config.yaml
n_kv_head: 3
activation: "tanh_gelu"
norm_place: "pre"
attn_scale: 0.177
lr: 0.0025
beta1: 0.9
warmup_steps: 597
dataset: "wikipedia_en"
MLP neurons of a small language model. Each row is named by its layer, matrix (up: input weights) and neuron, and shows model dimensions 0-191. Each number is 128 + 32 x the weight over its row's rms, rounded and kept within 0 to 255. Numbers have three digits each.
After each neuron's rows, "fires on" lists the tokens most often at its 100 highest values on Wikipedia text that the model never trained on.

L2.up227:113121137130192166067132132134110122126167112126092083140139125171183116051096154148119203149109120111209178156100171120191106130120174154144156120153104074143169150093083136148097135146127086145134159152073137122160157101138131099131096132153159110141116117113148205131192125133100138116107122105177123150074156180165150074131122109157141107110128155137045107079107146136083113076072142158189083113082158102131120051172107191152154138185109134117136187101107166072084131096145115120172119140114139164120106139127154158130139148088162108210164162108131123153068093131141118103
fires on: " |\n\n", " Des", "ulation", "184", " Hel"

L4.up210:140151097107175084119172102158178105121171118112067141133124199111071155108097146197114081112132125143091138110143102120120132147125114117101089122110147188151132114166134090168137115163119130144134081100137139100134131106118156128103098159108080145212140127107153134146154157108134096075071098197175154101129100044128130084068160122103096100079148094168127118107126087179112117130105165198158149127137088189099147140205150134114204127118122210131124136139092115124101093128089145080082133094160131178173109217156137125122146154102059113161164125189138168116128107112104121139
fires on: "ed", "ant", "b", "r", " Sup", "and"

L4.up95:124120118149114101172066169184127210141135151140083181143101172061189170092120093151104158110156158150130142106152130120152161154222159156127146141158173159024127130135081136141119074140118167167111109102167111135166147111151161148118174057165112108196106093092150085132137148154153121093107097139161118145091158101086138131100107054200121146130212119108137112132118166095120060119164125178066137114127138159133080153175135072103117134197108130163137118113138136099082143119102132121127176151140132150161126147151168151147170122071143121145163157175147132124154130120134148124
fires on: "it", "ent", "ic", " iss", "omm", " cond"

L4.up618:128098117064214112123067144184113097159094119116101169176074115143119129097119160175136093146131191115143084191099128106160135157138114112060152147151119159118106112111096152169105088116140127172087144051117142101158096117094117168136163127144137080227082042159104127173156129109101177096127108100126138152105118092101087146128167126119156106110151061106173150147092087108159092159087162156124135189113143117109117110110133121141121094145110117122160132165118100145149137103050151136066134102146095185138110112115107167197108094111189063139115127126103089093100136108074104159
fires on: "im", "oc", "om", "one", "w", "ing"

L2.up457:146102179099128113104099093156163118119187111107118142145125122154172097120094194125118179153153152151129148146152156184130148141128177128158120130193092164141106090126132120136229125109124141106156072170161156142106100120061132136162146144120120145158154134133137119127162116171143178100146137062162067150195049130058146181142122166111134102102129119113165095078127093104153096109189119137101157077040138139110186123138142179128075131107150122141216113165075130145152074173176109072140127109118090105148174165105165110131114150093099167140106163143066167092130135141122128155
fires on: "ps", "ranch", "areer", " Dav", " medal", " inter"

L4.up321:058131067094185152145097159166182083125186071084144153151135153058158141068094093132151119114077161136112101114112090129160105117088157113116119082154121111107127137121193144153110152169084132121112086119171116094134094139072136174101129129107128154143064134118126083123143138166135128092150075138128118090199112146143173130068161112160111064081125104132089099128104127136100127147142164119145161152129122148038122124137105098169131165148133123127154175164125128107122074172152094147127127071103077172145094075171171197166112090126112096141090132196127056111125154152075181125
fires on: "'", "ic", "C", "ard", "y"

L2.up260:124167076137157122167199119168144146141113094112159195090122158046106153108180122124141126042108140086149099127196136174079103177132128113108080106076112130114066120109159175082135130159142110145093147157103146143118134123139139180163135137129087130161180167117132109129121175109142124130116132117156144152130067162144134154091094117138130154074112127166141073080074095069114093100115158148140123144144136101102161103126073127039137132120192156154212156148100171107167120190140079151109085180076095129072113106156148126193067118074137152142096137105143108115128144107112122135
fires on: "199", "==\n\n", "===\n\n", " |\n", "Note", "\n"

L2.up211:055123116136136161126120135130130099089177114093089121128144134132133151072129128173128099117186135145189133119136102105175129158144120182122125141139132095108142145159100178138123142111116073115194096122113165127128209081099168111083188127136143115136139141142122053112140151156087189079159100064127124141147087165155146193145108096060100138128194137130052130145157092101137136104144155152129112174112099128117123244100134150139184111179118109126074136135141155095140120150193125167117109112115144107130153128117118110151110121134000090155138117127052121089134113173146125126
fires on: " fin", " Goals", " lead", " medal", "hel", " grand"

L4.up719:131132182033166170123143159128089175089123076107090139202121155109102153073102115151119125055135074097126152137131097112074145169162158118121129132108077184113120147121112168113128126152080118147111073054181100101120146095128175168170136123095121120132170120127125078111104127121094158108143144154100131169150124088131204089129214142105181136158103149152074132143175091117141099121150172118141134140074101064132160146119116102114145155121161128138087089143197071069131136146053098110104061145123116159126101180147116132110177113115165081106122112088115123122107094174132120178
fires on: "s", "w", "ak", " killed", "n", "0"

L4.up449:162097148137157174176112183130123124161141105101130141173135128185103166135122162170151142133076154096165100158148117172136095158143171132128128056091106115133108127097150090138065145105101133176110115085115088097102144100095164139113113099143109130198133086149105131098173100121113182073137100161145119102140136074100140131124179129161171117101128101110126190124161120099052075154124187117162124153114099065081124167144112102097099172138124136169098117163103168060145125169112113058081141095130114176184096121111122176125101144091141062158144138108102132045079078106035124146
fires on: " as", ",", "re", "f", "p"

L2.up176:114046178101155131165153097090154162132129130113126135152134114097161170136134107147171118092105056150077135121181106139101107165123171113130121028123127192153158153181118110138116112109111118151084133146108160142077107131164166153093142120132104133147103146110128144086113113104099145144088135139128151120081114137135138147103166066164084143108118116135115175072058079156119093148100182140157112182040112135112127147114115106081188108133140182178117096140162074095069106136139077071071162140168141152207168081174165120136115120145161103113106107163119057169146111145071145162
fires on: " an", ".", " −", "\""

L4.up544:127113134106125160156127151104154135094124099112153105089165099161143111052110110171162101120114100131128159162128136132158088094192119156123147115094097133121159107140100089116151144135084127161140164151148051143162104158158144111120182062119106139125149151121151149131132169129148098079082043103119121097138119134156094115102188094142088083148196085128084177139122145113112117180147139139203135148045151072138074122151103161133203131162102118142155118173098175078135172076146090099110140093148111182119141213141195164144135104164092148132080172075143108052168147150142156133
fires on: "y", "al", "ag", "us", "let"

L4.up336:130118131115159138140179123184161164103093062100099152139113151079119121146155108075133123165126095020190135085124136147105083142131141151130131117120082163124126092121094119159132114103071140209081135123123159120171130164075125122117143137131149131106127134089097153141110123132113158121093121178180146144101101107063098173161156135140143079109122021122077114124102102106162125139129177137167192188103112158085077152152108092120062153122093104131093113147122179088137216155038119088164119125133100162097115082139122125124138057097157144124125137176112166091078139112141146155
fires on: "ing", "um", "k", "u", "al", "w"

L4.up484:143115074111170128137124142150192179137129092135113144161108157118124107093101094191172105125069110121160107147081130094144091152068104162126073104159123175090122176146145181162096111141073157135125092119167093085104080112099103158125178131118129146123057191108104096075102035160140144125073094119113141105176116123125145090111188094157130100090166121165052127073144095124083122155114193106161156179115102103115119126175123098171133101139159170137133181167091108125107102130081122102096098153113102112135144115125168153197098114115203092132131100143142088099131140139111124206
fires on: "ing", "al", "u", "ar", "k"

L2.up85:000144122120129125126113121132096132130113124160159166148152147120140177075121096250124119124169084098157160128168125077137115167158112117144142141153136095107166171144126146136138108141146132134218105112113121132128152100104146141100143144103163052127171201110122096132064169133086112067136111096115131116148139138255115128145122116067086121149163149136093150120137120140186109147083093114114167129145119120169126201115129093145156099159119078130057136148141141091111101140167133144097091121134133119121175132127119083124122079116101069126170120110077120130119160163144125143
fires on: "200", "ele", "hel", " un", "amil", " Un"

L2.up367:206124107049096146150170118092151132179155113100160138102106161177117082144131131126134188134083173126095094113100140176119160147149120211093114121153112141151128202129128155210035128110156092132104164151137149151128104116129206130122122152112077107106167069110154193099099163110113140089089131107130137141173097148182160118163151127157107157122171149166199146112146132131114134179219084129133074145095115125193146103130099100126122123072150131114120119141118063125151083181121142084160100111118116129108172126089070126099122116149148175096136122127111108090195135143102108118
fires on: "ide", ".S", "les", "hes", "als", "ames"

L4.up7:145103137123083170107152129126132096145159068132149142167104087141125128156092171103180092149081172163128116103113129145115161143069133122079100088081146141060151186154076168122110126151082104158109123150129070061157173118107073115143126154094164173175112172099070075103078139165101110055145120183114101072162130113098083088131183095140115066142123104175149154103117124162125085151137151103186093156170136157116134141118152121146077099169102142187098137095089109106162152129090140034113140188129084141104120149143124144124115107068074148105112152153161138098109130186095143139
fires on: ".\n", "at", ":\n\n", ":\n", "a", "as"

L4.up680:160146135097181143109103110151168130124078113088100132164082130151143176105080116117135145122111146118158134144114101154119061176102116105166115124105055135118119144169122107152029110127140116136117131114153096123179142100063112104156183133158147144106078148139128145139132092125148165182068128138190152136156110144126132092157145104160167085108122114104159186152112114136100116166098136205090109167139097167088079129114136183119188157131075123210110135147140102054186114139028111116090120099122114111154084127109127129129139134091182088114167075149107076033101128117134155174
fires on: " |", ";", "ed", "S", "″N"

L2.up18:000127124093124154103147124116122091093130106095063137157122158101132199098095169156096149099160080122169142152154102131125126162178139199155132131132099083131149151120123163127133134125126121140163054087088141114144163133116146089103183136139103080157133144110108090109229149144114138093142089085132126095161146148177121165101121121084121107139166166125097127043170112152138106116052144147159046152096188130138087187086111160159141117140122144128063136150147155110143135127160157154088111126133114099127140132120083125158144115133169103138117119109188117142100118145168124144
fires on: "ash", " fin", "ification", "#", "imate", " grand"

L4.up146:101126129074140094073156128098139157116176118122075073099070102128140148117105130185199110133071091117138123161173091102130104135130216127108166139129163164165069194165158132119049168146110123170065124118119148134149141124154083155147102141068117135098137118160117106082118122097099091166149126136135154133155184121094136112149132056154201093090161120138194123123162105097115112110125154150132143086103158175103116130136057087117088210118143130144117131165109090106084096129102080147121137139100131108125072074127124149197086122134193141157095114097133061117140127109117076090
fires on: "e", "'\n", "el", " My", "'", " Jon"

L2.up300:165151157134134146198112154131089144197117117115058134125180150134138156141167117095155158096185096095133134151117091174176082161123195118161114181186150106107147168151126161113070148163149140143125113095146065100150121144090136145131164111123133132177099104158103107126126156105082141122099144196158128118099114132130153102117058093120115206133145149173156106105122136062139106153188170201075152105142140173130075102137137071118118125143142142132096117099117144114078188118128102149122033109091103131167196149165129090085107121119137122201178111143148096103133129097111059167
fires on: ":", " February", " Rele", "born", " January", " however"

L2.up93:150130147047155134169123147098158129132110117137125139130110141161141054097153118123155142151153160155111143116109108108180125160118119134103139150142137156138120119148136132148046120156148044141185121149164126158196169078085185148089127141172113109088127063123128149122105151170098174085160136130112128155174091119168173167197136089119087142109140113119148149155133096122115149101242096119115099110131035114100155153126142088074183100142108098156177136147116126086137136140169081109085119110125139111128150173095179078123123131107000130140148103093082091102159121133138116156
fires on: "lo", "als", " Ro", " Che", " gradu", " Pal"

L4.up583:149077115113153158121119180160156118077140132102104127146122179094100133080126075097087124076099159115148129131131054112154098127115178129110093125104147115159164133126146078083137102154136103116137117112151112119089148132160147207071134134175048133194102121148077134099106098110128102065083140115113066147197159111134170111100141102130154151105182112104090129093129136135077118161080097102181180140124124132191161118137149164114192191159110135112156127155147088172060130139109100163138073142097150104186121123092162162145094137083114066088153105125108060139143061172093140167
fires on: "ed", "mercial", "ing", "b", "ar", " Home"

L2.up681:128105114128149096185172160170187072183119126129154130136135106148148114135139061127142137140146180153119157142086076160106150091168105168134109159099175118055146147125163132084149117136098158140127095070152110104101237138151155148098194118128130108140115170138109124075139176109128232158099092050110193106100141159104112121121165087105135169149173148148135149069144091143183086175109119213164105171121134155156091162135093118121120154116117070137107149112154113090119098124143072155136117100097114103145141174150165122134103098160118078113126155061103097163160112137134145102
fires on: " =\n\n", " age", " other", " living", " mid", " Species"

L4.up475:159155149123136123124093152173190139086195107094063130156133155136099120104162152196086104123119088122123075106133097158119141148082119138095128126174118121119146140137177097132114145205134120118119120132104128131040113135130177117090174134166052066112122124095099096130152122126100117075119100157150033166153167033142167096109074115153171136107175091099124137089122122084106175163072187164155162136122127124087119157123106176128142114151151087089199084128076160135080160091120144177114120150125135162174145154090100136128129114121126152135145085081186132089097137139128187130
fires on: "ed", "b", "o", "ar", ":", "ing"

L4.up322:046155105101227137167138117093189164125174133133114155135121167163130152140102131116110039143131092139116123201184026111155125163102157137121085097155145145131113170162170042123098134148152127127097144123111142126123129114173118185146106176142115107138072148127157152128128178104128106080085085136165116072158110178130073076093108084126095134155100121121146102117121161101117053115088135118156147162110149088144165166116131104113165175111107148120189166123149109106111120133163163106093133063110132169180118137155163180144171181114147106131094144173100085093146104152097113139
fires on: "In", ".", " In"

L4.up327:140105116116116117151152138129177175164158141117078122165085098071113134138103147127086063103080141108109132084133109132147079121131125114149182077154141160117157113139131147146105211104116131094110171108134139105137106103106084118129078125145136154095117121102082099095079169192128088170169083174094143092110074128138170083124135132190098133109135076169117172107155126073156105138176151077060096226104081109092140120145071118160167084119097062125113105107159040098157125089171131106111164089153084150166133133119138135090068089144090116110052132156140108145127157156106114131
fires on: ",", "u", "ll", "18"

L4.up94:135158133086165135124162164133159122129122052115072100132073168121119125114146103153148071102070097072185154151170115130162107165160170172148085111177142137136078129121084078094111186123049112103134093126142095105163091074148163087118104121103124131060088137140177151123084113171047111154099130109101101176108161154143146110180194067152164092137118133111079163123046148133119138097131141158110144108058146100053124123154078103134126139115201144152128123174164089154151171136103143071165158092100113116134123131145122149176114079122134120135093146129095136123134112166145124176
fires on: "1", "s", "0", "6", "9", "19"

L4.up457:144153118181116081078073189102122156126160123153083148113116148135205148165101121187112130129119173117141127115097089069118083146130146133160149121133166105147081156130132093206110133148109128124160082142115143166181103167125175106174170099114087110166073196209162071183106083146123177116142151177153138102150112068090092124137141122127128096099096147157106147117142162102043084140168159153110140105140159111127165113182133084132103155214137117078115132153101099173126110127105110117093127096098141207165094113175170148098129095075142115153132123154074129139143149120081094132
fires on: "201", " life", " Love", "==", "199"

L2.up268:115112152120175130123060149111130165074135142138100157138168133130172174133118105128133120155104130147106110055118083113130142155111167159134155160118126129157135157206152107162108143117159200170132130169148128111164109134046147109183220140130131108169061148189077154133175116087156119115183174178156160093159106076125068171150092105118094109113155182108175098155159135103148112170140164191100151088137161125159080108149127083124126108131112098177092127104119164147091090136074066134075117090106087188189101129193127117134141120109156125140145176127099161091153110131131088151
fires on: ":", " \"", " |", " Festival", " Rele", " discover"

L2.up583:103116119121142111101097087185154133161075119122151163161120106127104196106103159177173110153110099119109119121104151112099122124099132070172140076143122168114129132155161091125153236180095137138119115088142086101180134156143173178112154178117170108201172188083060145133145125104141138095152129152113119101084119054179133106134161138126084152114106120116114160113146124097115110111157105108106156112154093115110105117108111114166062087121151117135119156178132178117067119065120128156178121082143146175107116187119119124111121155127139067174093151082154080097228103147144068080
fires on: " they", " she", " Pos", " Votes"

L4.up391:129095108053129178129090131101132100076140151090060118164151187186144113133169146129156151069126134100081110212103146130137112117092182154096103095182109128129106124105161079143124156135128128156129118090199140092132099081093104130056125122153093110115144077160111121118133093155099186076117123177144117130090209146087125108138141100096083133138094073149084164112099111107124103100121177155161118176080083186139122169148120140146118134114091081065130161217096130176162078121104121086175153092105136132125143118105138135121152105163135118147133109137081114166158076187092174110
fires on: " –", " this", ",", "nd", "enn", " |"

L2.up716:152130112034124130164114109104003131151147114108145126122124127148114047149127075117103118129133127157121104143113146128137140128080094079130148141137154158112161138165155169144073101133138102132199201140110106151124099137114196131131081142148113072095144057119129073136085141133116084104134107117083105161125118120144110125166140104060091107116178120119126153093132109097106105156191084140083157117127098147181129164134116047134130121143146120110170129131154087078120093150125125084129091116101116096148117073176152083114126126117236099093136075106153108082216094096113111116
fires on: " World", "ide", "American", " world", " goal", " equ"

L4.up576:100124089103149155105133109135145143162120117076089198073161131136133138089088080114093168108135123140102114137133127155161142082134133177135133112110137123135153148113072156144128118187046165138108141118203045118103167176109087083162140132104122143129103118111113111140078139140128124159135120094172161094173169152089137092057127101175096133128159112077140112146134176162120150141131134150142161143163135172161089152118109079123206199113087090157202195081103161076158130094095093074157093084193065144139099155133153152130160140095125098136130153097105069064119125162097137105
fires on: "A", "s", "g", " mi", "L"

L2.up57:155096152111116094138070122159108111138178113133094146161139120133161116115133238104154120124195122170124159136157114151076167072110151136162119149173102143138104069140114070142178129115100129104128119094159116102118057147095134134118143110134129149132142067152126163142073138181159179126155122079123037117146048106121169186127103152118129105131102125103061102033122115069104136123154116170123097138042164120174164117150146162129062122121155083147151151134090134113119107125150148130099097122110073121175108146163192110146143130119237134176103120110114122120116146100126147119
fires on: "ina", "areer", " medal", "IS", " Centre", " moved"

L2.up173:118167088097141090138125118121166140153087102143140134122120173136161172176126111152197121096142081166163121142163094093122184140155128136120075114141152095098130179128122104183120111121132092136215128092124052087156072097187151120128181114057144113194140134131109106128115148100137159079120129153107147186071151103162105110068138166134109109126136131169124143098159095148136081135107104152087104134040085155044106124111115116130171123160142102131154117163145185092129203123087186145085084160108145111111191140101149122170135137081142142140165078112099163075145099091125076169
fires on: " =\n\n", " DF", " elected", " appointed", " gradu", " Species"

L2.up692:026127131196126101142153125141154106094153136141178205151119145128132151046119127106178057108145111131118146105157113161234121195121108128134119132127132090122140123116133128148056140123118154108132065063111135122154163130137141123116162117125134094126153112114109136107070147106088140104163155134113134082102112125226120161124144134115123166161164167147138091190135147145158103149113133130156031185095117131145125078123102140172166142092135071147021163128129159182159143130150108123141107118117120147127170141069145141156131094115041101132114136135168136077117175131129134106
fires on: " Gold", "ott", " Pos", " cap", " medal"

L4.up138:147103117140094166089100150109138165164121102135118091126163117099122138125083081160183111144032118115093213123151065119112099110172142098155153166106126134114148062151113121137109125198061119129099107165165099124161135088089136124125137128077163178097126203082161143118094148127097130121114154115117142111149133066141140131083215121107111067098177156091142155157081169152132157121082143139192173128070105121115107137170087128120135105148135126170087198115175132031125088126129065137142094120144162088141131125116158119156100126110152078181141097132090117099130133083120117183
fires on: "s", "ag", "ish", "al", "e"

L2.up185:100150108059143151123119096100153110139122107135118144152124138135134083095103116096108134107083086120140099152136118129024126127128134125120104137115110149159168164135149205122075097081156129139105066110114109124102101132126164098080141147135104059157156047070169127117190177124130057097145163136173097143184171143084095059162156123163158130113199111122190137069097152168140153160090075097130122117131127135119130089096120071110163130184107143125083124150149116126111147137139107103156136087119139116120120194183105096099199110140194167118127116104235141149165124126104129142
fires on: " oper", " both", " sup", " set", "ur", " Leg"

L4.up598:091115134110097180202147101200128110172119154101122099159138097071171150125142131158120129124159077088122165147174160137159103147150099102117174095115089122145115119106112138128172153142099152136138149142135155122118097088098153187139093128156143090084140139159127111128115196140144111141128138143188119108101070134114117096152118097137171096129149146112081109130105193123124121141159193140106145243092085122163166189148057137043223087113142211126135116093133119058140131136139104119139133157141077176166154123127149189171116124167116153103148132135124090129150109196083145171
fires on: "A", "_{", "N", "q", "M", ","

L2.up558:092136136157116113176139132124144126134112144147128146129121137145152152072127127195155132124150170136117156085134111140219112151141108169119125139137141097131142185165125119138032116132133119141179096105126108137173182064126197145113142140111131194098140147132126088090035197125108160006106134101078156126104133145182137156178131100094073169153175142130123145093135119130147124135193081142142104178138058109172150172081121103131118115120150091129115114148110114125124139148141068145083092110110125104117150192099142086115173088123027137159127100105075120098172156117115115126
fires on: "erm", " Sw", "lo", " gradu", "'t", " rec"

L2.up612:174113113164122107215131145198135058171141114129084067178169110146115150107166127166120107142154199166138171132135113161147148118157136169131135162134157081079150138157112113056130099153113162150138111078120097124083140143125188157100222151076129144088084148145130129101107207161127208158108104055077164077163118142113125149120122095087100154160152159162112152069139086050121123124144113190088094167096124126144116221113127138142089120113122086178087148122136133104092145131155122130150093095127108094172145123145173115132146111153101148142129157088115093133122120127114136132
fires on: "ia", " =\n\n", " office", " code", " ISBN", "iga"

L4.up342:130155121129159161188135192123162138141062106156118106148120145106086136101097146166154101086139147079159113133180155118160105131105167131142146095161103173093121133191145141122091150158067077149092122114152138123177143095108104110116131158141131173134159105107133077075072110126113146122105077138147110122152145162111130076119131134151126086072168087160071173006083140088077148129165180114139087140106196100051101149133144124122126111137117113128142113215118139052116186100126112092137118115076123103149132110081150106131129117138183092107095094137132051057161103107096117133
fires on: "0", "6", "4", "8", "5"

L2.up77:255115144172143137116153121159166135128131135144075197103114139130123081184169104189156111146088125141076137158098125135194124141124147090139196126156110159119113134072137019146165165150139151124072145144156117128133142143138086146144138163108113109122086172128132144158174059127146126174094134133143152100092111140098115093095161154174175115116096157129142098214127170112139107118090148107138065118143139132065171002142129138113151118094145158113150118114095134157120142140096140086129109153160143191120120073092154158106096135100151128122138172164144113130081146110142136127
fires on: "ach", " Film", "us", "idae", "Personal", " daughter"

L2.up333:129108156151161090124131145169094119142170135096124078128168170155153194174148201079126110135153143171189168143121103141133162154135168162134117138166103087139146083096090123118110105160100162143168048090146116102091084111142178103140161120118119124162135077172133178149078179123144206173130111065116110143052120204204146137096119142174162115185098148098097097040132108126097088127099144179133130151074175158114135122092093165133123109131127094119093158122125144103138147098139098089131076096113112084156120120105167153137111125109153101215131148080186118141118136100120147114
fires on: " south", " north", " number", " east", " House", "omet"

L4.up597:043139131115103164098075159175112101147156112088074116138140145141153149089116123148128136114078137136138113174123081140147113133122137134124103057112128123144127137104244084132158144139111151108102094137118138104126121100149127171145104072115132106061056122085130091106129130145133132148162117195109108112170165111149130084107166017110087088098171139077104138150144145115091118107162139099147159185096159199170122124111121141076136187133078117141136066150128123117030109106115066056120136101125141089152158102127176132164144096166116154138064139162117120118168120112156172102
fires on: " /", " |", "-", " –", "T"

L4.up399:165114115136126073121126091144204060173152136117153125103149116128068144119081065120138136142090095113077143056138162137141128078098155133079133116134119107109168160166170125136122154183133100145111133105093164108090121135098097130134163079158061173140130142076087085128118111152122138137075099129125102079109157138166168146114132130137101092106167130056102176112131081130131185212121161090189158084111141127126105174138121110105138222160098108197164089134133128061141141158143111107085126056126103139153143134085179148144071108125096120142083192124100072125140146081127152143
fires on: ".", "us", "ur", "y", "5", "g"

L4.up222:110120129085156098162144127127130115146128056092096138113055166146139117134120101164182122118186116059090113110186086154125090127112165156102139129132161117070109113143122100181167132125083173133137049107192142134083174139148094109097144138125092143107130162160099096112096117164134127131138066187167115096078139109089149159133094142152144053147185080085139131131056071086096157104105187121110150159160111097075129183126102079105117130139109095134104058169045145084100155128076131139144157129143118160113133117162150143109095102146187128154134135125148083101115080128158095062
fires on: "er", "th", "res", " not"

L2.up257:148142080126129095183173167133106137143099119133120157103119179021121158084178114148117103080068113050156109134149105143111105132089125143076122118075060136142054114091158175102156125168135107147098123130117193147127138100136138149134112127110075130120189142109140129125117151127088092100130139077153141139127081159143127158143117118112184147087121113115098116117063095089093116082170151157121116147133148094137135125135057109103120165110218148152177144196095141090176089204123099187122072131062094140125142138154127164176087083117126150087117147108105093117112093164099146176
fires on: "200", " known", " century", "199", "used", " half"

L2.up285:165098111140129114095127126107142165125070135144116112143151114178116144119135205147145142152141145110128126125100189074131121108069146132140093100126099133155093119183160119155151209124053104156140158105135065145174160083158182144101128122052168118197198182135069167152167111165133066105121104142117093150093169098161110160142154121134105143072167112104081154116143146054108145169168126151111205081155098132138113128137083095147117171148160135164078132181118132158103136122099141146137110064127135128086098179123110133106129150095180150163147161061108092123185162141158070121
fires on: " she", " Edward", "at", " they", "iles", "with"

L4.up753:113097094107118103121097114186137096070099107163121128140133099067150114129192114191130131116097094132120123128152183115164116161135127141019100143138099124086151146116146160194104125154133148160132152105142137133105083035142145158112166095142112136174175113126095144147146104140125086130041152133103094158074114139133119087129122128142095105103196114146092099104067150165095135218128197109109092144056124149144101161203107092085108054093141168135108165191094187077135122132101109103125142145076129148161126110116092159141128170114136141169122160168127102147161095140117122163
fires on: "b", "al", "j", "i", "ari", "ar"

L4.up198:140117105180181115148141121114100129124146079131162100128113152078118165138165132095151133111133141000160087140140137209090105124078114143077125135089084172068096115111121161151166047214100090134121134161096122118173127113110152114135138166086148167117211186132126094171087162151149073128111113132127103117086043157138172150107116151067105089131149153113096139100109121089107119081161126162152111122122160099121141087155049118093166129139180148103165140153093145103130094178120117165106069117143121131127101097129127134134096118084137146166062143112152107130135151141104143184
fires on: ".\n", "199", "200", "190", "==\n", " |\n"

L2.up284:179148150080102055117063105084123156171097126152074144113156130129133091169182156062067062148099090114123122175144178158154113128128153034131159147173130152111154081146124170109134093103098144131135066128128097136096069138104131145111117169126132086093158143160133126131060154144120150152127141091134102155131124138094111103153143117147124094133089104150191122051093172140161094141158093115138158103113135165102201111113160124126071120138144137149210104129089108152129135129092102072136139110132100118134086150217205074117144105124070181115149114077168134115156153094121109149
fires on: " inter", "ert", " leg", " based", "Pro"

L4.up619:115098078097175116120091194113161122144145140063169189116096178134111180093101023155144162115118166116126089118126107186098134175141116136138135073136141104146205158100142096090121105132119062137121121203149097103138127145082118139103098144120123099131070131210095054138142180125158128142094100113129136093135108122149164102090157113191092093095090149128135098141133134127153092121152123123139142147158145162145141143130116077124169181147153126091160165117125164122184107154170157114100194052106096169123153081107183140117152105093066081175118108124159104121155149097079094115
fires on: "C", "ster", " County", "ard", "ton", " Sp"

L2.up241:111126109072112170149072100123184139135103142135121143129132163157138079186135134063119193098099126116107071148117126179026139059158139099129137092159087137128127149153108121117135117093133121144106115118102126142054137123139171130096192161081114197167167114096163190115071148163126137097101159128139132124171091133119134164147149110159103100134205125123132140112120108138168151153193083136130093213130175085109174152109104137161102119109154113106116068131098099116136168191139164104115107122151096093096138240150088099114181089181083111151173133105123099150139140121131107124
fires on: "so", "land", "ew", " Cam", "Q"

L4.up87:132143141071103177128167077106145152141125099093099134139104163117221098121120067111162127123107200098129086072133112118182137170091102178134111120109095141054131127089110146134067072131117089197085204124108080168180131158055169141128171123146156133141047106091056146142139113154151142107099102122136196101160129136146086115145154135167123075117132111125142074147155124152118042140071115089121109149153151135135121117103094126134131170104114089136136108146137143079154122128095091140130088036091129102141128135153132172156130140100103160141120151159133096116076117148096139189
fires on: ";", ":", " Car", " |", " N", "vation"

L2.up527:195119120114138108183165078186192099168133110120058126181122108124144150085129094140187156125111109144133170109165116133125165129202132070119102107092145104121135112117140101096159146172094145127135133080135049102108130132138139168129146097083173116179144125199108144086097135108171209145128153087149127092131158137183131089084159145121141188186141125139050143101169111082089066128152088177168118144086167151102146166140070089143095170121104173206149144117138102120075134148106133138101088120161098111151112150139134129160151169155176103149155154107130163143181078137141126107
fires on: " =\n\n", " ground", " southern"

L4.up515:173139106128129133185136214139116123127160133083092160114133151110119130136137097159097078102105146146112182148124093163192136163143135112131174142175153129114122140133132104177084107150155111148177169163120061096122160163106162091120109081135070154112125184117170075130122149186093092189146079088128106114102165105095129097065151057159183090103115113124074087147159079087115148171163134113065144152104180140085137080154145107173115198149118115116111119119102127107160148154166156089110102056121083154165163106107170129136141201120083181129129116125127129124080130192091106093
fires on: "ed", "er", "196", "le", "aper", "ency"

L4.up50:132071128142152172111126169107242132104183086108103179139139111141132095111167106121133153110139080052160127144175135141125075157095113136175150127110129128088106098168080129134085194096127120167118140148171122118105125126156169171087099169081122093103076077185119095159121177157155131110130066163120114160129162145126171101158140111129099110106155087105151183074103122099131085118125168151165124114106126135085093098111114125111136112149097139115119153121151137154148182189121054093144153159083090205134170165143182107108102040115084077168124097142155157071132150120156154138
fires on: "in", "ch", "h", "on", " conn", "che"